{
  "d_mlp": 384,
  "norm": "rmsnorm",
  "rope_base": 500000.0,
  "rope_fraction": 1.0,
  "bias": "none",
  "parallel_block": false,
  "init": "normal",
  "beta2": 0.95,
  "weight_decay": 0.23,
  "lr_head": 0.0092,
  "warmup_steps": 286,
  "batch_tokens": 16384
}
MLP neurons of a small language model. Each row is named by its layer, matrix (gate and up: input weights) and neuron, and shows model dimensions 16-143. Each number is 128 + 32 x the weight over its row's rms, rounded and kept within 0 to 255. A neuron's up and down rows have the sign that makes its largest values positive.
After each neuron's rows, "fires after" lists the tokens most often just before its 100 highest values on Wikipedia text that the model never trained on.

L4.gate293 [ 94 159 122 165 169  76 148 189 103 143 110 146 107 157 120 129 124  98  94 153  78  81 124 109 180 119 143 106 108  69 112 139 116 119  57 157 186 207 117 134 165 140 168 145 158 131 141  99 123 157  99 112 134 134 139 134 119 238 156 100 146  79 145 120 138 112 130 132 122 101  90 134  94 152 105 114 129 130 128  87  96 172 153 147 168 100  83 150 165 111 139 128  82 143 157 147 119 137 114 148 100 175 165 142 187  80 111 107  74 113 153 118 150 162 190 117 127 127  95  72 117  90 111 141 132 144 101 119]
L4.up293 [ 91 129 114 157 119  64 152 149  86  92  83 116  58 134 103 150  84 103  47 117 136 119  91 182 150 168 101  60  85 112 132 133 181  49  57 177  73 144 110 127 124 171 131 119 184 151 143 133  90 147 135 115 129 125 106 146  97 198 143 120  98  95 171 138 117 117 158 128 122  67  73  67 106 155 168 118 132 131 156  69 140 188 144  94 126 123 118 180 149 123  94 138 132 157 154 149 137 157  95 137 123 137 156 161 145 112 133 155 122 100 195 134 155 164 158  83 128 120 110 116 156  88 135 128  91 141 124 124]
fires after: "1", " ", "2"

L4.gate143 [178 105 124  71  72  83 169 146 128 168 125 102 108 123 102  97  73 151  86 117 106 178  48 148 177 165 185 172  83 163 105 216 132 133 109 135 115 157 149 202 125  87 184  82 157 156 156 114 152 119 120 130 143 123  98 113 174 150 161 140 182 125 144 144 148 164 127 138  81 177 176 168 104 135  94 127 115 139  82 107 205 172 123  95  86  75 138  68 179 105 127  98 164  73 170 124 118 104  77 130 108 103 119 155 145 152 128 127 161  99 126 128 146 126  86  94  77 105  79 101  72 152 138  66  90 143 166 114]
L4.up143 [114 177 159  97  78 160 111 113 132 124 143  59 113 140 119 126 133 104 145 120 124  90 133 114 156  44  61 124 129  77 133 157 125 131  90 100 177 117 186 170 158 128 125 159 142 192 144 141 129 159 112 131 137 129 111 118 141 120 110 177 138  76 121 163 134 102 168  84 129 126 131 153 101 149  87 165 145 118 104 112 169 142 113 178 126 120  78 119 105 139 176 142 119  30  77 114 111 115  71 131 133 137 138 108 104 153 118 155  90 101 129  82 165 138 134 122 133 127  96 117 148 171 132 106 127  97 114 126]
fires after: "===", " ===", " ==", "====", " =", ")"

L3.gate371 [180 162 106 114 124 150 168 129 113 168 132 133 153 119 100 141  99 166 122 185 133  96 120 150 142  84 125 144 111 133 124 131 154 184  52 120 172 131 117 138 154  60 115 116  98 176 111 104 111 166 105  68  80  92  62  74 195 123 148 159 124 152 134 101 134  99 137 132 165 148 195 152 124  78 130 127 166 112  97 121 168 102 178 153 127  53 113 103 100  97 149 168 158  77 161  86  87 126 134 154 100 183 131 143 106 153 156 178  71 135 179  95 148 106 147  88 131 113 169  98  86  94 171 147 154 156 161  65]
L3.up371 [123  84 129  93  72  81 132 149  66 109 146 184 106  83 143 119 164 127  78 114 143 144  76 104 140  97 161 125 137 149 158 112 125  69 143  76 135 158 106 143 125 133 141  97 155 123 126 165 192 154 118 108 187 166 147 161  89 128 149 177  76  48 132 132 123 118  41 133  54 137 151 173 127 137 131 138 122  92 156 105 119 181  64 110 100 137 120 126 144  93 131 114 112  79 168 193 143 161 102 126 127 115 141 107 126 199 138 123 130 120 150 142 163 124  50 113 107 101  90 200 104 142 121 118  45 113 125 104]
fires after: " ==", "==", " ===", "===", "\n"

L4.gate157 [104  98 151 122 147 139 103 130  90 119  97 135 101 200 171 123 127 172 123 157 123 203 125  85  45 127 160  93 153 154  71 126  91 127 126 138 139 133 143 135 136 146 133 162 154 106 166 175  96  57 132 121 165  95 146 140 137 126  86 126  83 173 162 111 134 117 119 110 104  85 142  71 104  91 120 140 158 141 110 105 149 122 135  92 178 126 135  68 120 130 118  95 159 150 127 123 131  81 162 117 145 110 155 133 105 104 170 106  80 168 130 148 157 126 107 104  95 144 129 137 155 141 162 189 118 108  97  92]
L4.up157 [ 78 117 151  66 143 135 108 135  61 151 130 205  64 138 177 121 170 116 166  86 162 183 106  78  79 103 157 167 168 130  51 104  59  79 154 119 154 168 142 139 165 125 130 150 168  87 112 129 105  99  92 114 212 125 140 165 157 155 157 190 144 124 159 143  94 106 114 111 112 102 111 101 119 103 100 142 148 126 126  83 184 125 200 125 184 132  95  83 163 119 143 121 164 136 173 150 123 123 136 150 101 125 179 184 105 119 176 105  95 114 142 137 129 173 140 139  92 116 123 119 121 171 139 176 108  81  97 143]
fires after: "2", "1"

L4.gate289 [106 182 140 120 200 186 129 156 134 196 157 124 153 144 135 132 140  98 107 125  86 100 166  99 144 127  97 117 144  80  86 112 170 209 144  50 116  99 126 170 167 108  82 189 103 149 109 133 129 147 165 118 107  60 147 104 122 170 138 149 153 138  76 120 130 103 126 140 128  80 139 122 107  99 120 111  93 168  85  99  27  95 146 191 161  50 111 113 108 145 183 107 148  56 149 161 157 116 151 177 123 150 120 169  71 135 114 108 190 114 115 161 110  89 117 129 152 156 160 116 112 132 155 155 117 129  52 161]
L4.up289 [168 192 135 123 162 178 131 121 140 184 149 112 169 118  98 103 117  91 142 114 142 146  76  81 124 145 127 149 170 104  75 138 110 153 172 135 133  75 118  58 136  88 127 107  76 135 121 151  68 158 133 100 131  83 129 109 149 153  89 142 140 136 121  67 127 140 143  99 116 136 156 121 125  69  85 109 113 189 120 119  41  60 121 154 151 128 148 144 139 145 150 144 118  50 140 171 173 154 124 123 158 121  83 178  83 156  96 127 223 125  93 155 104 147  97 164  83 183 168 104  72 137 126 146 113 137  86 152]
fires after: "4", "5", "3", "6", "7", "9"

L4.gate319 [138 133  79 114  48 158  78 143 117 115 129  87 134 192 184 122 148 162 133 128 161 150 132 106 112  99  98 154 185 125 114 155  91 128  61 153 187 150 100  99 161 125 180 159 124 159 144 129 123 139  74 125 131 113 113 148 162 127 125 131 146  65 143 131 108  57 158  88 113 145 195 130 175 142  87 105 150  89 111 106 154 136  99  97 139 133 135  60  67 114 116 134 108 145 119 160 140  75 191 109 111 123 113 101 102 130 201  68  93  69  97 127 140 130 113  61 137 112 108 124 106 146 130 108 115  94 155 143]
L4.up319 [154  67  92 105  85 154 101 114 121 139  93 131 128 130 202 149 120 179 147 143 122 199 145 118  82 126 109 168  91 176 136 115 110 107 122 133 193 125  39  95 153 129 142 157 139 135 127 114 142 144 136 136 143 153 125 161 154 120 131  95 186 106 142 143 111 103 134 110 106 151 183 130 128 121  84 110 164 108 121  89 131 202  82  94 100 130 171  49 114  90  88  78 155 133 127 150 178  82 184 145 103 120 136 153 127 144 221 103 132 127 122 136 125 130 111 142 154 119 107 152 111 169 182  42 133 164 157 102]
fires after: "2"

L3.gate362 [149 149 148 119 142 178 165  69 116 168 177 135 185 130 114 123 142 142 154 132 125 111 160 159 130 171 156  93 186  85 116 112 136 135 153 125 105 104 161 107 116 137  65 197  96  88 156 100  64 161 118  69 110 109 200  82  89 126 107 152 120 163 120 151 165  74  93  89 101  63 149 120 196 111 183 110 165 123  61 127  60  24 171 116 154 102 102 127 162 123 150 151  99 133  89 159 133 130  65 163 110 117 146 175 134 103 141 155 173 122 128 109  96 113  80  86 106 124 179  53 173 116 178 143 128 101 111 146]
L3.up362 [179 130 174 107 102 126 181  63 165 107 128 134 120 103 127 132 150 144 176 120 189 151 142 155 144 166 151 103 119 137 188 103 111 163 198 169 113  99 140  96 145 180 120 147 175 117 170 136 128 209 144 118  88 115 157 115 107  94 101 171 169 117 119 133 173 130 123 134 103 131 180 160 172 114 115 128 148 147  66 146 101 114 177 164 139 121 134 104 140 133 103 166 173 149  95 144 125  83  39 123 110  97 111 127 132 130 106 150 140 126 132  45 186  87  86  89 106 128 139 100 197 161 140 137  83 143 111 120]
fires after: "0", "1", "2", "7", "8", "9"

L3.gate259 [ 66 103 108  88 140 113 173 164 133 176 116 101 138 108 174 160 131 166 152 192 158 137 104 209 149 161 114  88  90 120 161 171 129  84  72  97  93  66 124 155 170 145  75  91 157 114 137 129 115 115 156 131 160  80 180 117 125 149 194 111 127 149 161 178 151 132 122 141  84  93 134 129 108 156 147 150 140 121  99  56 131  80 101 102 116 143 102 157 145 135 182 114  81 130 144 198 103 127  82 181 117 155 161 194 131  86 149 105  93 111 124 157 148 134 118  52  80 101 107 140 115 106 152  93 173 114 141 113]
L3.up259 [ 98 173 115 158 147  84 143 115 132 108  83 106  65 135 123 140  91 130  92 144 111 146 137 108 119 118 154 151 122 109 113  95 105 132  77 177 171 181 107 189 150 144 160  92 118  99  98 141  95 106  72 145 123 157  81 183 174 147  92  71  80 130  89 120  95 132 172 183 123 139 103 151 139 119  91  67 174  85 131 120 194 170  94 105 107 118  94  38 120 128 133 156 110 159 132 140 151 108 107 119 112 159  96 188 103 120 194  89 112  96  98 100 174  86  89 195 193 184  87 130 129 127 181 114 148 173 152  99]
fires after: "2", "1", " ", "9"

L4.gate187 [ 83 105 179  84 127 138  93 111 106 110 111 173 108 160 117 147 226 148 173 167 100 134 159  33 103  73 137 144 139 111 107  69 133 110 152 107 181 194 139 153 146 162 119 165 150 115 158 150 140 120 111 131 155 143 135 156 150 134 175 139 119 148 144 153 121  68  76 166 126 105  79  87 188 126 121 191 167 110 102 129 162 124 170 141 148  90 130 115  85 104 143 127 176 204 108 185  84  78 163 138 134 160 145 143 151 150 138 109  95  69 149 117 164 131 143  76 152 141 110 151 102 123  86 131  99 118  80 109]
L4.up187 [ 77  82  97  56 135  80 113 107 123  80 107 182 170 101 133 130 148 151 107 151 153 135 111  83  29 102 143  92 138 169 116  76 112 148 131  68 155 149 106 159 131 165 136 123 188 109 124 182 159  99 170 146  86  96 130 120 130  93 142 157  80 112 150 143 126 134  55 121 149 139 154 125 140  94 169 180 152  85 131 136 180 206 111 186  98 104 169 103 104 117 133 116 177 108 133 180 111 100 179 141 178 157 123  98 104 141 130 167 122 162 111 112 117 131 149 139 163 151  50 211  47 179 126 127  78 112 156  64]
fires after: "2"

L4.gate242 [113 115 125  55 108 149 197 123 146 111 133 150  94 143 166 166 139 174 115 147  99 178  97  90 142  66 122 137 117  95 137  34 139 158 177 186 105 131 122 146 203 120 110 107 194 173 166 145 148 117 124  80  95 126  32  90 141  97 117 132  98 111 133 120 184 136 152 149 134 101 132 159 133  91 138 143 230 135 117  86 118 103 131 173 128 108 137 111 127 139 130 137 164 151  74 179 112 141 109 155 151 101  99 204 101 149 155 139  84 101 123 101 136 115 112  52 165 142 116 152 156 136 141 106  85 116  95 136]
L4.up242 [123 161  74 117  76  98 150 119 183  62 148 158 175  91 167 114 122 133  63 126 132 183  85  64 138  69 188 122 174 106 107 162  94 117 157 164 112  93 120 146 148 140  95  60 114 155 108 137 122  98 118 105  77 108 105 136  62 128  80 210 122 110 120  78 117 171 146 141 141 138 140 117  79  83 192 133 170 121 132 147  84 126 146 139 109 113 151 146 112 129 105 196 172 162  91 183 151 125  87  72 129  96  79 190 124 146 165 159 155 137 118 133  79 142 100 170 132 178  93 104  95 137 121 116  77  84 161 149]
fires after: " ", "–", "\n", "1"

L3.gate166 [ 99 124 102 133 152 105 145 145 122 170 127 107  76 122 151 122  79  95 160 215 125 137 116 151 147  97 129 120 115 104 142 141  64  94  75 172 229 165 131 106 214 147 141 183 135 111 132 130 165 167 170 173 118  55 133 131 199 128 163 158 128 117 108 128 143  98 148 159 148 113 136 124 142 146 120 127 136  68 125  83  99 128 143 117 122 141  81 193 135  96 158 122  64 147 136 113 115  74 138 127 155 171 101 121 101  77 109 103 154 121  95  59 115 146 154 111 137 151 161  77 138  92 138 152 101 101 150 125]
L3.up166 [ 98 117  70 173 143 102 164 164 108 144  66 109 119 149 115 130  69  86 131 191 193 109 128 165 134 121 143  71 100 126  99 206  86  22  69 127 164 122 107 148 161 113 151  86 158  69 115 109 145 110 170 143 166 107 175 147 118 158 149 142 110 135 152 149 116  85 117 163 143  94  92  89  86 148 154 116 152  90 160 101 104 114 148  98  77 154 151 129 132 178 152  83 139 124 146 158 138 120  85 155 162 168  94  86 151 155 133 131 179 121 173  89 116 156  93 100 121 187 134 113 101 114 164 130 114 165 183 120]
fires after: "1", "2", " "

L3.gate274 [ 95 139 115 129 102 112  68  86 132 104 128 183 144 159  96 109 202 152 131 118 124 119 135 124 168 128 159 117  59  91 126 141 112 142 105 103 118 182 125  79 114 160 172 144 167 140 172 114  98 190  94  86 121 125 191  95 157 164 127 131  98 123 158 150 119 146 157  79  82 127 124 102  89 159 153 111 130 150 161 109 169 134 115 113 176 140  98 115 222 158 120 165 128 155 178 179  80 144 132 142  57 136 114 132 150 124 171 123  79 145 121 187 173 122  53 133 135  85 126  79  97 167 119 153  95 120 113  67]
L3.up274 [103 109 119 148 131 121 125  90 111 139  86 131 189 153 111  97 181 157 143 183  80 111 177 106 156 159 150 127 108 164 126 155  79  94 107 138 157 160 113 110 151 180 197 128 155  89  98 108 103 144 146  80 107 154 190 135 160 106 122 172 134 106 141 136 143 195 143 164  79  90 144 145 117 100  99  54  91 142 124 121 124 154 109 137 117 106 128  87 122 160 111 122 137 107 167  65 104 121 102 105  95 111 126 150 190 119 183  94  92 184 143 174 142 108  96 118 122  40 113  85  93 109 126 112 116 155 166  58]
fires after: "1", " "

L3.gate272 [107 157 118  93  93 160  82 156 146 127 102 130 156 133 118  99  54 172  83 152 177 168 117  97 106 136 133  93 102  85 119 112 109  95 186 103 153 155 124  92 133 171 126 153  91  96 137 166  42 145 101  87 126  97  75 139 149 100  98  80  55 181 132 162 153 167 160 170 103  84 149  90  99 119 137 147 100 146  76 125  71 152 194 222 126  96 117 102 140  65 144 114 118 131 127 127 106 122 132 109 137 118 122 136 153 151  69 136 163 127 118 169 161 202  86 200  92 164 144 124 124 125 151 142  89 111 134 147]
L3.up272 [132 176 120 194 100 100 137 129 102 170 104 160 131 193 212 137 120  96 127 146 184 127 138 110 122 149 140 151 176  89  72 188 120 174 174 152 138 130 148 116 112 109 133 125  95  94 115 108 151 135 164  82 147 116  67 111 127 151 107 131 158 134  79 112  99 121 150  98  89  97 127  80  85  80 111  87 106 172 135 136  87 141 137 154 151  99 152 156  98 115 116 123  96 114 170 137 106 144 179 143 135 146 101 156 114  47 115 107 122 166 141 160  81 128  99 100  95 185 129 133  70 140 154  84 119  72 116 178]
fires after: " ", "2"

L4.gate132 [113 111 108 108 210 134 124 180 149  86 135  77 128 154 111 135 188  91 144 114 146 152 122 158 140  98 104  89 133  67 178  94 173 162  48 109 168  98  96 170 150 132 101  98  67 191 150 142 123 108 157 181 158 141  92 114 162 219  84 134 143 134 113  91 134 138  94  85 146 135  79  88 154  92 135 125 118 115 132 144 148 120  80 172 129 157 133 100 151 201 186 122  26  79 113 104 120 159  98  91 154 125 113  73 101 124 126  79 162 107 122 119 143 128 120 154 146 138  76 187 120 148 101 122 132 118 158 121]
L4.up132 [160  93 114  80 245 172 105 160 133  40  96  77 108 142 162  97 113 120 124 142 159 167 127 152 164 141 123 144 100 144 160 105 162 113 141 106 159  47  94 167 100 143 120  95 144 150 151  88 175 102 139 134  65 124 123 197 104 138 144 139 125 111  73 126  97 171 155 186 177 128 132 139 101 146  93 144  55 112 132 108 121 138 145 151 101 128 150  89 126 165 117 149 118  48 120  88 153 120  88 111 120  89 119  93 119 162  85 143 193  90 119 164 109 131 190 197 107  96 145  97  45 140 134 116 106 150 151 127]
fires after: " ", " |"

L3.gate196 [153 173 118 104 107  85 122 135 136 112 125  82 109 142 150 175 169 131  93  96 131 157 103 109 125 115 137 134  87  93 142 152 106  88  55 105 133 140 131  90 236 131 147 113 107 142 129 114  89 104 133 109 180 138 133 154 128 188 133 106 134  47 105  90 167 132 123 108 136 149 147  78 134 153 142 142 173 116 159 100 154 142 127  79 126 145  79 144  82  99 127 145 112 143 172 183 149 145  96 122  59 173 127 155 137 125 157  80  79 137  63  24 173 151 153  79 118 144  44  94 138 111 141 207 118 135 137  87]
L3.up196 [133 147 133 134 103  89 139 144 115  95  81  79  73 141 118 140 136 119  75 102 118 134 113 137 124 126 135 157  92 140 110 203 140  94  65 149 106 116 108 125 169 142 148  91 142 145  75  91 109  78 108 115 126 122  84 182 147 139 163 107  92 108  68  63 119  84 153 174 186 120 171  88  63 129 106 108 146 161 157  96 117 163 146  63  98 143 129 129  88 148 139  97 133 154 160 142 185 143 117  97 103 165 131 178 168 113 190  82 106 113 133 107 141 125 101  77 122 167  89 148 137 108 191 176 166 214 168  54]
fires after: " ", "2", "1"

L3.gate109 [157 128 124 109  74 133 189  82 132 143 157  61 171 145 132  92 157 156  86 137 106 142 141 177 232 121 169 125  91 147 154 162  99 179 128  97  89  93 155 149 118 123 137 153 154 149 125 194 156 160 128 100 155 100 118 109 123 119 177 140 129  91 151 162 136 101  84 155 110 142 160 101 135 116 136 143 156  94  95 120 202 125  78 129 111  89 134  87 136 121 156 135 124 120 139 155  68 112  64 141 140 180 121 141 123 153 159 140 155 112 129  66 188 110  80  57 123  97  90 144 136 118 144  66 116 153 131  94]
L3.up109 [137 143  60  61 115  92 185 148 132 185 174 166 116 127 102  83 117 163  78 170  94 133 140 143 191 103 166 145  59 144 114 147 102 141  84 105 117 101 165 140 112 151 159 193 188 127 117 166 112 148 117 115 133  97 117 108 108 126 150 121  85 121 126 148 164 118  65 160  58 151 185 114 157 106  90 125  81 110 120 128 181 109 113 150 106  88 152  90 155 128 131 129 129  85 105 161  66 121 131 143 111 135 162 153  99 198 118 153 136 138 144  65 140 165  42 115 141  62  86 104 128 146 121  76 135 114 150  71]
fires after: "===", " ===", " ==", "=="

L4.gate351 [ 75 110 176  82 104 127 106 127 100 154 166 144 116 111 151 127 144 126  91 136 124  91 182 109 111 172 102 117 169  37 141 134 121 137 171 112 141 166 142 130 184 138  98 141 124 153 166 107 126 110  95  56 140 117 127 139 115 158 180 110  95 137 144  79 136 113 113 146 141 128 130 109  74 157  89 133 190 153 125 100 149 153 102 168 137  14 109 137 101  94 127 148 144 148 117 207  57 161 171 124  67 138 132 128 157  88 106 122  84 134  97 145 196 175 102  84 112 141 104 103 138 186 151 171 127  67  55 144]
L4.up351 [144 126 160 135 104 107 137 129  70 163 140 188  92 149 126 110 133  91  89 131 130 146  95 144 196 209 150 168 143 132 146 158 111  71  95 216 185 170 107 147 154 159 140 110  85 135 127 152 108 111 142 145 214 143 102 110 183 185 158 127 143 173 148 128 156  76 127  92  98 125 104  59 147 136 130 111 149 136 134 130 169 136 118  54 140 153 130 157 140 132 121 128 142 200 114 185 165 223 128  94 126 183 116 160 113 137 117 125 157 117 148  86 135 144  70  78 116 118 106 129 156 111 125 103 145 172 129  90]
fires after: "2", "1", " born"

L3.gate151 [ 82 141  59 139  94 121  99 140 120 120 131 165 126 136 106 142 115 161 136 130 167 108 131 121 150 132 166  92 113  81 153 134 144 102  16 140 157 137 112 159 134 167  79 129  86 131 176 127  77 129  66 123  99  93 126 106 125 147 119 178  91 162 158 133 144 122  48  97 120  89 137 108 154 163 145 147 126 134 129 111 137 135 142 202 159 144 100 175 140 123 111 119 134 138  72 123  45  68  66 106 117 175  95 110 139  87 105 165 104 100 128 148 105 152 148 177 160 188 114  55  95  83 132 159 104  92 102 144]
L3.up151 [114 112 105 167  85 142 130 168  61 161  95 198  65 135  85 134 104 180 109 127 153 103 185 137 114 150 171  64  87 144 137 106 167  76  59 176 114 106 109 135 104 148  62 133 113 145 120 154 145 137 138 119 103 145 114 127  88  99 127 149  95 192 194 153 148 110  75 124 142 102 122  93 167 120 138 100 125 150 125  93 134 160 141 128 114 140 133 176 139 140  62 102 208 150 123 148  78 102  79 153  89 148 103 139 143  93 149 156 132 159 140 166 158 157 169 120 128 179 150  90  57  85 155 128  92 148 122 114]
fires after: "1"

L4.gate152 [144 120 138  86 133 142 149 143 168 136 111 156  88 158 102 149 105 176 124 143 100 158 105 130 153 152 138  93 105 105 171 114  75 141 103 140 137  80 149 120 165 151 166  76 122 127 124 146  84 126  42 108  98  68  64 138 112 105 125 153 152 143 139  93 205 131 120 151  62 195 182 129 147 103  40 161 123  89 127 151 147  84  76 168 120  81 109 114 170  94 141 144 114 185 139 115  38 138 109 140 123  94 128 117 137 159 167 120 107 138 117  84 164  95 154  88 161 129 137 106  93 104 163 107 105 127  69  91]
L4.up152 [125  98 105 154 174  84 180 157 163 121 100 140  80 151  63 110  76 159 126  81 104 128 199 187 103 105 143 112 126 117 172 156 104 129  83 159 116  47 137 130 113 115 123  99 101 143 116  91 123 158 154 108  96 162 156 102 155  49 113 132 135 113 130 106 129 131  51 177 142 146 143 120 143 109 110 153  98 107 114 125 108 131 192 137 123  85 137 166 128 125 112 148 142 115 176 126  91 123 115 174 141 134 138  75 102  99 142 121 158 155 163 101 165 107 177  89 147 189 122 169  87 130 145 131  56 130 140 103]
fires after: "===", " ===", "===="

L3.gate369 [ 64 134 114  83 128 120 107 129 116  90 103  90 127 124 132 173 142 100 142 182 124  82 173 113 146 154 162  93 127 133 113 106  73 100 167 111  85 172 181 140 135 116 141 160 170  75 108 140 129 154  47  81  99 130 151  92  89  84 130 177 108 128 110 127 169 183 167 117 131 131 182 115 131 148 147  90 121  85 142  92 134 147 146 146 143  78 111  93 153 125 119 141 117  81 133 144  90 151 202 128 111 130 170 146 144 145 143 104 152 165  87  90 138 152 140 127 179  82 128 212  93 152  94 152  89 147  72 161]
L3.up369 [ 83 113 113 105 110  68 142 164  82  78  85 108  99 148 143 168 152 130 100 155 131 130 153 110 148 164 205 133 145 179  94 187  84  60 179 177  52 146 124 131 122 123 151 128 115 121  64 142 150 170  97 134 116 121 154  54  50  60 131 200 114 106 121  99 129 173 162 146  90 142 169 108 113 113 138 100 120 134 112 127 129 155 105 131 122 123 145 135 166 154  82  92 163  97 158 121 141 152 175  55 157 115 167 149 167 111 168 112 109 154 144 126 129 127  99 126 181  83 133 200  93 131 113  86 109 171  96 163]
fires after: "\n", "1", " ", " to"

L3.gate61 [ 50 144 109 155  96 157 132 137 128 130 154 135 108 139 139 166 159 203 136 185 139 134 114  56 127  59 134 120  88 100  96  92 169 147  87 176 113 133 133 144 182 162  79 115  88 136 193 166  75 125  59 128 107 130 132 144 168 139  96 168 166 161 183 125 128 119  92 143 152 108 147 113 126  96 137 189 135 151 135  95 115 110 107 173 153 123  97 154 117  93 153 116 118 117  95 110 113 157 142 160 123 132  82 142 135 125  57  58 104  75 130 128 143 141 113 103 129 140 116 119 130 133 139 141 140 149  69 149]
L3.up61 [ 98 133  98 150 110 151 173 130  78 138 160 159  72 143 159 156 128 189  91 153 121 118 127  59 111  91 156 147  98 169  88 106 152 142 110 196 110  74 140 140 145 131  62  99 111 161 135 117 100 158  95 115  85 137 165 172 146  91  97 154 189 171 189  97 147 134  82 171 138  92 129 108  93  23 138 139 116 164 125  96 101 131 122 165 112 151 116 161 110  89 112 108 162 123 147 101 115 149 131 168 114 137  81 171 106 107  92  71 110 102 148 142 101 122 134 127 139 129 165 135 109 101 139 140 120 131 157 134]
fires after: "2", ","

L3.gate126 [106 129 133  80 111  89  94 173 122 118  93 135 144 160 186  96 157 150 162 162 138 117  82 114 163  93 180 145 141 153 109 116 105 104 174 161  68 171 100 113 137 143 212 141 160 145 124 117 103 141 141 153 171 115 138  79 119 103 174 148 155 200 175 104 138 109 126 136 129 173  86 129 142 100 119  71 109 151 161 121 120 142 142 108 114 134 111 107 163 153 110  55 130 119 166 143 190  98 197 119 114 120 166 137 138 152 151 112 112  88 129 154 121 151 120 115 140  88 190 159  75 157 127  77 136 107 116 118]
L3.up126 [ 22 120 139 170 115  85  92 151 175  86 148 121 186 125 177 129 129 104 167 209 144 119 122  48 145  36 142  57 135 132 124 116 133 103 141 127 112 194  84 137 148 155 155 131 165 178 156 109  54 164 106 176 136 122 148  76 117 135 111 101 133 132 123 124 138 134 132 135 149  91 104 100 189 132 173 150  89 144 150 162  66 134 105 148 141 122 120  41 129 151 115 112  85 119 157 110 121 146 189 105 140 136 142 100 160 132 155 123 115  97 137 110 122 186 118 129 146 108 102 218 151 175  92 101 156  93 101 116]
fires after: "\n", "."

L3.gate222 [ 63 141  99  84  95 146 126 100 150 138 144  99 166 149 111  98 123 175 135 228  85 121 152 109 114 157 120  59 134 110 135 107 190  87 106 163  81 135 154  99 115 145 112 148 143 114 156 145 145 114 115 105 120  63 156 148  95 115  99 154  56 152 175 132 181 113 126 114 114 101 192 159 177 139 100 124 157 122  67 103  99 130  90 114  92 106 113 119  87 115 121 153 182 136 135 142  83  58 154 165 125 143  93 122 133 159 128 108  86 147 122 144 162 143  84 107 153  79 131 121 112 103  87  89 125  57 140 139]
L3.up222 [102 110  90 101 103 122 139  84  99  89 148 143 125 142 136  97 110 103  88 113  73 108 172 106 145 150 125 120 160 136 122  90 156 165 127 126 101 124 107 101 133 157 128  69 129 153 196 158 136 159 107 121 109  86 174 188  80 177 110 135 117  98 149 120  99 151 100 117 162 130 165 147  95  82  99 161 101 118 117 155 158 128  80 134  86 100 127 114 107 188 145 137 109 124 122 130  58 121 176  98 172 190  59  83 131  95 117 115 178  99 122 163  80 155 157 170 123 128 140 143 111 115 108  81 111 103 150 190]
fires after: "1", "2", " "

L4.gate40 [131 111 141 126 151 151  87 131 134 139 139 161 121 146 151 142  98 152 128 186 124 107 142 111 186 126 144 123  90  77 148 123 153 110  90 156 105 133 152 109 173 228 121 140 121 150 154 103 130 133  74  81 161 159 104  72 117 179 166 127 122  74  93 127 109 126  85  98 114 117 112 139 104 202 109 121 136  90 127  89 139 120 119 164 106 101 105  91 107 128 157 126 122 117 171 138  51 145 102 176  90 116 190  92 121 160 143  57 160 131 101  79 138 165 131  64 108 127  82 127 123 152  89 161 130  97 122  99]
L4.up40 [118  92 196 200 158 105 119 174 123 162 121 155 182 126 129 161 119 141 118 174  83 120 140 170 126 223 145  82 108 148  94 108 191  94  77 152 130 123 131 101 141 255 135 145 134  93 128 157 115 122  97 128 125 130  90  75 107 166 139  96 129 132  81  73 103  73  78  66 150 102 106  91 119 116 152  78 131 100 153 141 105 136 114 186  97 163 134 136  89 152 163 121 102 189 152 182 133 152  72 125 136 126 145 130 139 149 117 120 173 131 156  87 110 127  83  74 118 118 121 146 143 156 172 149 161 156 111  98]
fires after: "1", "0", "2", "3", "4", "6"

L4.gate321 [131 128 107 120 149 119 137 103 139 110 219 186 175 128 168 116 127  90 119 181 129  83 154 122 184 127 164 142 138  80 173 145 226 145 156 156 114 105 133 185 127 112  94 127 146 161 221 142 120 174 184  77 143 110 165 110 130 162  94 116 119 156 128 154 179 103  87  94 151 127 101 125 142 126 132 159 121 123 137 143 154 147 141 139 111 105 113 106 106 136 126 150 102 120 136 130 129 133 141 105  84 144 157  77 104  63 138 111 166  83 149 118 184 151 123 173 172 120 143 120 167  88 103  80 161 157 152 142]
L4.up321 [125 128 114 172 102 159 152 135 153  94 132 150 129 112 171 104  78  97 115 117 136 115 137 141 168  96 129 119 115 137 127 183 182 164 119 125 143  90 111 159 104 115 168 131 218 119 163 114 125 129 123 107  72 128 202 161 156 117 101 113 122 140 124  97 141 128 109 177 199  84 119 143 103 127  80 104  95 131  97 128  88 147 176 187 102 122 129  73 112 110  83  96 131  71 142  91 134 147  93 178 115 169  97  70 127 113 136  87 160 125 157 149 138 138 185 146  85 113 157  86 134 124  87 138 112 146 192 118]
fires after: " ", "–"